Weights of a small transformer language model.
Size: 8 heads of 32, MLP 704 SwiGLU, vocabulary 2364.
Architecture: learned positions, no biases in attention or MLP, untied embeddings.
MLP neurons of a small language model. Each row is named by its layer, matrix (gate and up: input weights) and neuron, and shows model dimensions 80-207. Each number is 128 + 24 x the weight over its row's rms, rounded and kept within 0 to 255. Numbers have three digits each. A neuron's up and down rows have the sign that makes its largest values positive.
After each neuron's rows, "fires in" lists the words (lower case) most often at its 100 highest values on Wikipedia text that the model never trained on.

L4.gate581:095128138158123107146124153143118115117142110128103149118116143094152137196139162143116150126138142165112123124188119147135082139105130143114140144165145105125154107179129135098134100121138084127117157144138186176107122115090137101081121131105152096105131119116134154134176119106148068143097114151140123132121168117198129148059113188128146085155155139109063138140141113105111111101140
L4.up581:168121136105123103132155168155133134169155132149146120142162119138113120220141127120123124140126132128103140107135111130122109093092082113107140130132141101124169106139106047189084128137121084092159103134135176129135103140087139139139128116110137125115123102089114136124117101112153101132104142138144118115119170101156127198092140153118142099116159094147111155142144108146136137122150
fires in: "and", "of", "to"

L9.gate490:155144093126114118122137149112106113124111125114079165115142114132091114141089143135165141113158154177131137138130116114104085152127107132120065135130125106123150124148098134114148139108146094152126122111124145102152126165170128069111176122070135152105125066138122122163160090130149155132138110146093167182137105111110103132127160130135134166117099113111124091134080104122157109120160
L9.up490:118103186131094123119133191110141148134133116157129143131153155126128057112135139160144130150171133142124131111090124177124123130116092105092097118132153102165091093102118135114098121106148141159085105103140132101119124144126137105111147153118142170149099118148139104133135123133099119112116122138133153149122141107132126134118151125172099162117112084155167128093133124050138106133126
fires in: "as", "elected", "became", "appointed", "was", "deputy"

L4.gate369:107129079107135136151168090117144117142163109113113124123105092119133091117116142135093129112137154147156145150165117152147076149126155126137116098126123109141098126147133135113119087126149127121105173130156122137107156136114140127142069149085103112136163121131128145123154151088127111137122091077126124171130090123091104113188127127128133128151168190163117097142065094145124156091134
L4.up369:109122126116152142144151089122153148118134118086111125126123119137150115067150144127068167110142169147162138216148125108142091152122155117135161153121125149134120135078132138103126090139135117132086149160166126126116123129104141113120142145080125097128158131129145146145111122091123127107110106109133139171123119126113141103102113115141117182127156182149095115110124142096107133110131
fires in: "the", "a"

L9.gate499:149176135148182141121151128114112115150119096090119149107111141122125124149109138148191122112165146109128139179106121130120091130111123151104117141102118136149133129092146102126203158147163151095103117108119103128155104150180091143083120126108103131074145120135124143141177127135136141106141114124092132136135135111110108122124128161126127156139129092147119121160090137131171113126096
L9.up499:141104092119131124094103195143150111149103082121131131122129136150134095122135114089105160145095131129083135152180089132159132094085120131140122155138097107134123178107110140158100092090155137163096132105152142130132149134140104086150129170122176155100146148145167158098158120121127079114121159139095118184138145163167142150117143127152137130089125082108093149087054116113121107095105
fires in: "was", "is"

L7.gate653:125150131163106111139136151111148141087147124101134125158146103121151140115138173137102115081147137172142113127139139122131115097111167111104123131152160127153086113158105087094138137156138136140122124172122147094121134116128151115118121205102105103089130112139118130149132125141174121174133128110147175121063133127150097138129124152114132118147141130085109096149095115125107081101093
L7.up653:136129187100161102134145140121123112117078097139120105142141148079119124134154151121117114126144131137137156136114131048109134119120122117105120144106108122131124113079115137127136092150135125083116160156136153064123122139127134146153109116133144111080155116122099107185167137138140087088115126096146110086135161153168150147098156114124163145155160102122140126146167133103118120094093
fires in: "of", "were", "as", "sometimes"

L4.gate15:124164139140116095145133105129165137104160141143124151126053177084125133157117106113132150124088106165148116133118153146141113115142134097153095114101098138139134164092138101166119124155164131137133123099140146074098141094123119134123107132131142098134144131153101118151127121157093125143231131067149152136156130117141133130115137111154131135136135129078127156139114138124123114122108
L4.up15:124128116091129153090109144115181178120167110096137132110115140095144161117137140108171124068119173124138115141166129129156119077080121110144127151141114167077126139120127125129093133142122103168131093098143133141114130114126117155136136132164143142100170089112115143125130119111141115108136101111145100166122115136168103155124122151137103136152112144111174142188144175093099103122097
fires in: "of"

L2.gate327:101128154123108183139130160130105133130090122191083134118140118149126140116117094167142160101146142064140167075175119148121146147102141145141154111121129145167132153139132120116168133123120132164106124152098153152124107129125129143135100107161060133160136126171128124141142155151100132107128139150136103122120117140074104121113134121063178153122091097093130114167139122133121094134096
L2.up327:080165142140167142115127109122159118124120134158113120180147133160133132106109109128131052095091134155167132133121156141105126145114107154129134126133100180172114135134137084179147125181099121165164156138088170178116117104112127132146089128151114123196131178124085097145132134136109141124124137107130116098117119124077122124153134120097140169165102105104140137146123132109118141122097
fires in: "with"

L4.gate186:124168096091163162130133102113151115155122116123105126110131139114149122105125104127108160153114143127139111176161139127138116169110093164128168175139117145146116173145129138155136141124156087130139165145122117138134190101125145155140153114109090143134124111097112104065139147127158105097123110121147146137152142090152114194138109158113162124115131165104122118167151119135179164128133
L4.up186:126102111154140097134108142118141163146095123126118117129120127141121128162110123107122120157130111107125124119137130109149104129107155145094138110083130105134172163134121182127121137101125092145142128118098155090142137093076114115151164118121122113132142135115125119106108139136172111132128116083080156148127095122157134120146104130064139102165158170107104175127116138173145161108153
fires in: "in", "for", "during", "did"

L9.gate157:140128102173152092139170107130185126112121075128113143195102130118115130132123158104156162120144168127156127133155115141142117103108155104147122110090114160123130138123107147130083131127150130121106092113082121157130103170159133064122139136074158139131111144121128117125144157104110115118136112104131154102110102136118095117137108101147131086144160115110107146157124101168155108091115
L9.up157:132139115096132103122124167145174107107110107091156135146110162134121105163160172097128130143157063107119148138137099118106139148118120125154175159120117133133122134166135131104127150061140057175087113138160104135104115153137124111143162146104179108189122141116140114148136125139145106099105139078115057141108058112087137138123148111129174131141126135166114183117162121104146127117113
fires in: "was", "is", "also"

L4.gate694:105137089127175156158132135108093115157147125146089129101131175146161158164103133119133134101121176107117168156142164122141162132146110077107147108148091140161157131130133110168153120135108128138114204113183167142132082141115140133095097127128133120148145124116124100159129105119125114122133123155133131115103124123076121141142109164142133099165142121146112095080115090151172162139087
L4.up694:115108131139128175145136120161106129147120138143120149091152109131108153165103085122122156133119138162099151130109068119117167118136055163124130151142112117124164138142117084146144083157135153122126155122120163111106110169126136114113110076162125152143173129144083130135138119119122150159138142180127114097173125116126134144088089143117128076164079123145082134096104127153144155100107
fires in: "that", "which", "when", "and", "before"

L4.gate381:106143134133123119153128126125124150087128115122123136128141110113106135144149134134124108119094103099159152104154092095103130142110162101108099099152097135153196129150116110092135142117125125149152138131094138100138129072105128096109150136113143155136183123147116121105087161099133119116092114130130131169124119088147177129080140142135125177104137130149151173099196109115121164144101
L4.up381:106153142122080099153154110129115198127105135132137154159136135131123152140125145127073099119119142142139104075140129129100096118144123166088114156084126131062174165116134140115111150116172140132123114140095154186110130123120118131115162107095070115157137126130137178158100082112122118092103125136098086116132123126125120106136105131120148131108137152109121126155158141157118171116144
fires in: "in", "august", "september", "january", "march", "december"

L4.gate624:103150137125166156187136118136118105161154116130136130130092122117120107159113167132127135080163147162136136107104132128131113116117189110144151130176137105138119107106124143125141072147163154096152144118148122122105122112127114128099109114148084145157162142110114147179098140100119092140107140102150103143144114097137117091142125152087142139116204158120105168125091123161124143107097
L4.up624:108118164107105141107127110125088053126136139154106136138141151151142130137129129146178150103105137133083110117105098124123129137119118119124148130132106149177150107137144118149162108121145161122098141096173106131115122130136127105106120121147165093137108146101145096158123126135141120143123123128073139099118150098105103067130126178138122131103165075119143087069077119124130131126135
fires in: "and"

L2.gate151:103094117165138123117088111119090135128094129122097113118144130150111131129131115115139093104070104102115165138086127140130101116130155139132145123162123128145157146137126155091130118171053152118101131132135097129118089136123133163113102148151129121131135092148113128141175159133139122069130127115127113103104143141159125162138115097135139104159143135139139138122128145131115130121190
L2.up151:097107154157134104140132123132142132130103131168100138160145125109158139148116093114141113138159162140146097120073129128118127120098151136115141132141127132129146089110137175096121112153109177163114096146191109128153088071132128133131111131104129118199129124135147115124150156125160133065122144146129088138101143127093169110153135145161167122119121078131129119111140093120138189124130
fires in: "with", "by", "of"

L4.gate134:159106165142098126143113109123182115158159117139149146151137144104125137103106146136092109123105113125161144140161125150131166163130143127099100091092128122121102141119137133130138153177136166187115130163157111133157113095133131119081113110143143129110131123121145114090104095107138085152184145158108145147157136111174095130132113121106127096158109107113132113152186133134111076108129
L4.up134:189099198107136107104123130151099121136127134122106114117145124135115145144111165129159116124095144150136104077146113113166116103122087139127102112148079131130128109089115125101126132114112099123151128167174143100156120128110128147115158128154118078107143120131081128139145101108151114104158122132135123097099132140109164127110132205097101119141077127086091095130154145139146148126130
fires in: "of", "year"

L4.gate8:178113160123119099118126176135143141135115137138117116166132135111095114192119140130140158111115105136126100135110125105145126127119126118127150134165128149154103192134097116142145131130112121126117188155105139135140097155123122095092082123101118094102137127101123126103128149053124132125073149109160137102101193143155157186097134168146160130161182131126100111140119141152125108121087
L4.up8:104088113145153099147156136144110202134143119079142111126118124127162156134137119125139151139164065144105109151151091120146122109108148115117125129083118073119163142139117146133127129133152134121121112152129163097095145108105139160107135080106128147140136123110151159085112132140084133137123142063104117165164113095165104119107096137110159136108101116089154103117137113131131110120128
fires in: "to", "under", "during", "through", "for"

L7.gate424:139145120099125162128141101127129118135101125125104145124135156110145128135126104114138147153143131153141101107110147115142112129151116141161143161160091118132125091160082135168130116106162127145153157141153133071132104166115135117134129100085111150115133127139093128132141173109109119120132115097093112140092130102125171095115120150149138077151171110131140118135135106142129133128144
L7.up424:147102133159169100144114097163146175125143113125056153113139132083126190105140162133100144187072127134119144153094123152127087155125126134129118138103115158149111129120148120089155119150127167139138142092119078134113140138106128155166132084133112137133152112115104142110113136111095133148129112165118107145121123134152146119107122170159138170151129186121129148115100134124153118118116
fires in: "a", "to", "the"

L6.gate432:124168203145150141124135177144146136146132100140111163113143145135121134123099126109137118130171126148147123132133132109168114113111116106136103110110124138121133098106094100149123165149104141188116150074135157099091100128116108123098133143136154163116144111126149103111161114166130081138150093100143110109112128136131123147074135137116170135132113140133094067107131095160137125107082
L6.up432:126131110127153120124137143142137144160142134144149146194145150159077117123125137150146121131125105103149111115124127149152123145096170140117139151171143138150123095159143168103142089118113102142084066109093083185182169123095143120130138156086109117130152159120117099140127136118138146117115129147127140120158140128083101109145099147123115138090163193174114124133080139143185161131128
fires in: "have", "has", "had", "are", "density"

L6.gate178:097133119161122109126160114114137091105163114191126105069106111130153112128110125148119172104117147102162157113095152113106121126138171131130106130102118161149140123135103132162090104198181142105127178144143126135126088140110142100142115142124123176100094135106139111129123130135128123116147145095147094130143096080095138119099151144155146128158124097126112096138102145126124094104104
L6.up178:162119089151144111106142122077175126149122149125128168130147133095087100090070163130102124139167176130154115169126119124107136128116147137115113094099116156132153138136123163070149095158122135168065124136117095150121113091134151146109150132126091142132105144140125121153156128141123132126133136143167174185087136165109121158115152143092149154131129111186114124103117132176147084125149
fires in: "that", "the", "remaining", "1"

L7.gate228:109120107131180172168155139098132110173112093130099140123147130076119123136128117096174182079139133161164133159131145143161161108134100115114120163105097081147121137151105144133139098139152150155152137106111122102118149147096131134148151134117129154125094098125158085144169156135145125143098127164051104115133136144129127149144143117125126148161130110102131145141106123142081140119128
L7.up228:137141089119129112124136123137101188163143151120101124107117156090096110154144132160143128157113114162092151145110127141122116114124108163112142158157066100101167121178152122120147132131122155127129145103133122160135118140079165128136155142104152149116147143114127093124145111149151157082125120190150106156142134102104130114136135121177130111142127141108127154092086129113151132100100
fires in: "had", "have", "network", "voted", "has", "natural"

L4.gate163:151146120120131151149123115129137134161107141149121121164122135119106149150134122136101143104158156176089111146166114123094136178123147128105132133117136104116130145134151121121135095170136174099170151187158155149111138120125133142140151138115121118138126139164127170126153131132138124136118129132142179123171081106106134088137155118119133149156131124145108128122101101172090128122114
L4.up163:128144142115125137146102159133108136118128140162125125118134137123151150147171134126112113093109137177128136123107088130143140124148124143093147143164097129137134136164147088136135121148136125137096117144137109106095076114115124161091145080137126123138134134118109117092129124183099122154144113177141134101123121183089128141116161126157132122121098156148153157146154136107132123116059
fires in: "with", "while", "several", "although", "many"

L9.gate148:079148089114128135162161106177139119156126116132134099114178123112145162127131124108086094120147182158162115174143164119112118135142105143132185151125108101132131127102110098119132120124149185131113174125099168133134091117108149150125116123118138116109125142172135150147176134160113142141154121114089111132125152145129143117106069140118168129167166130097118145134127123149146146140103
L9.up148:128128127131137168116070159111118160118120112125106117107126120166149145110118132114140125113126151168136128133125114096104134145108142113099142151111097165154130112127122137147160116111176170152125151129186102114153090122103119119090124131075178113094098117130128135115146117121152123178101140126127154122121114144158115135106142142134140134137087120121158198107167151130161080149082
fires in: "had", "have", "has", "received"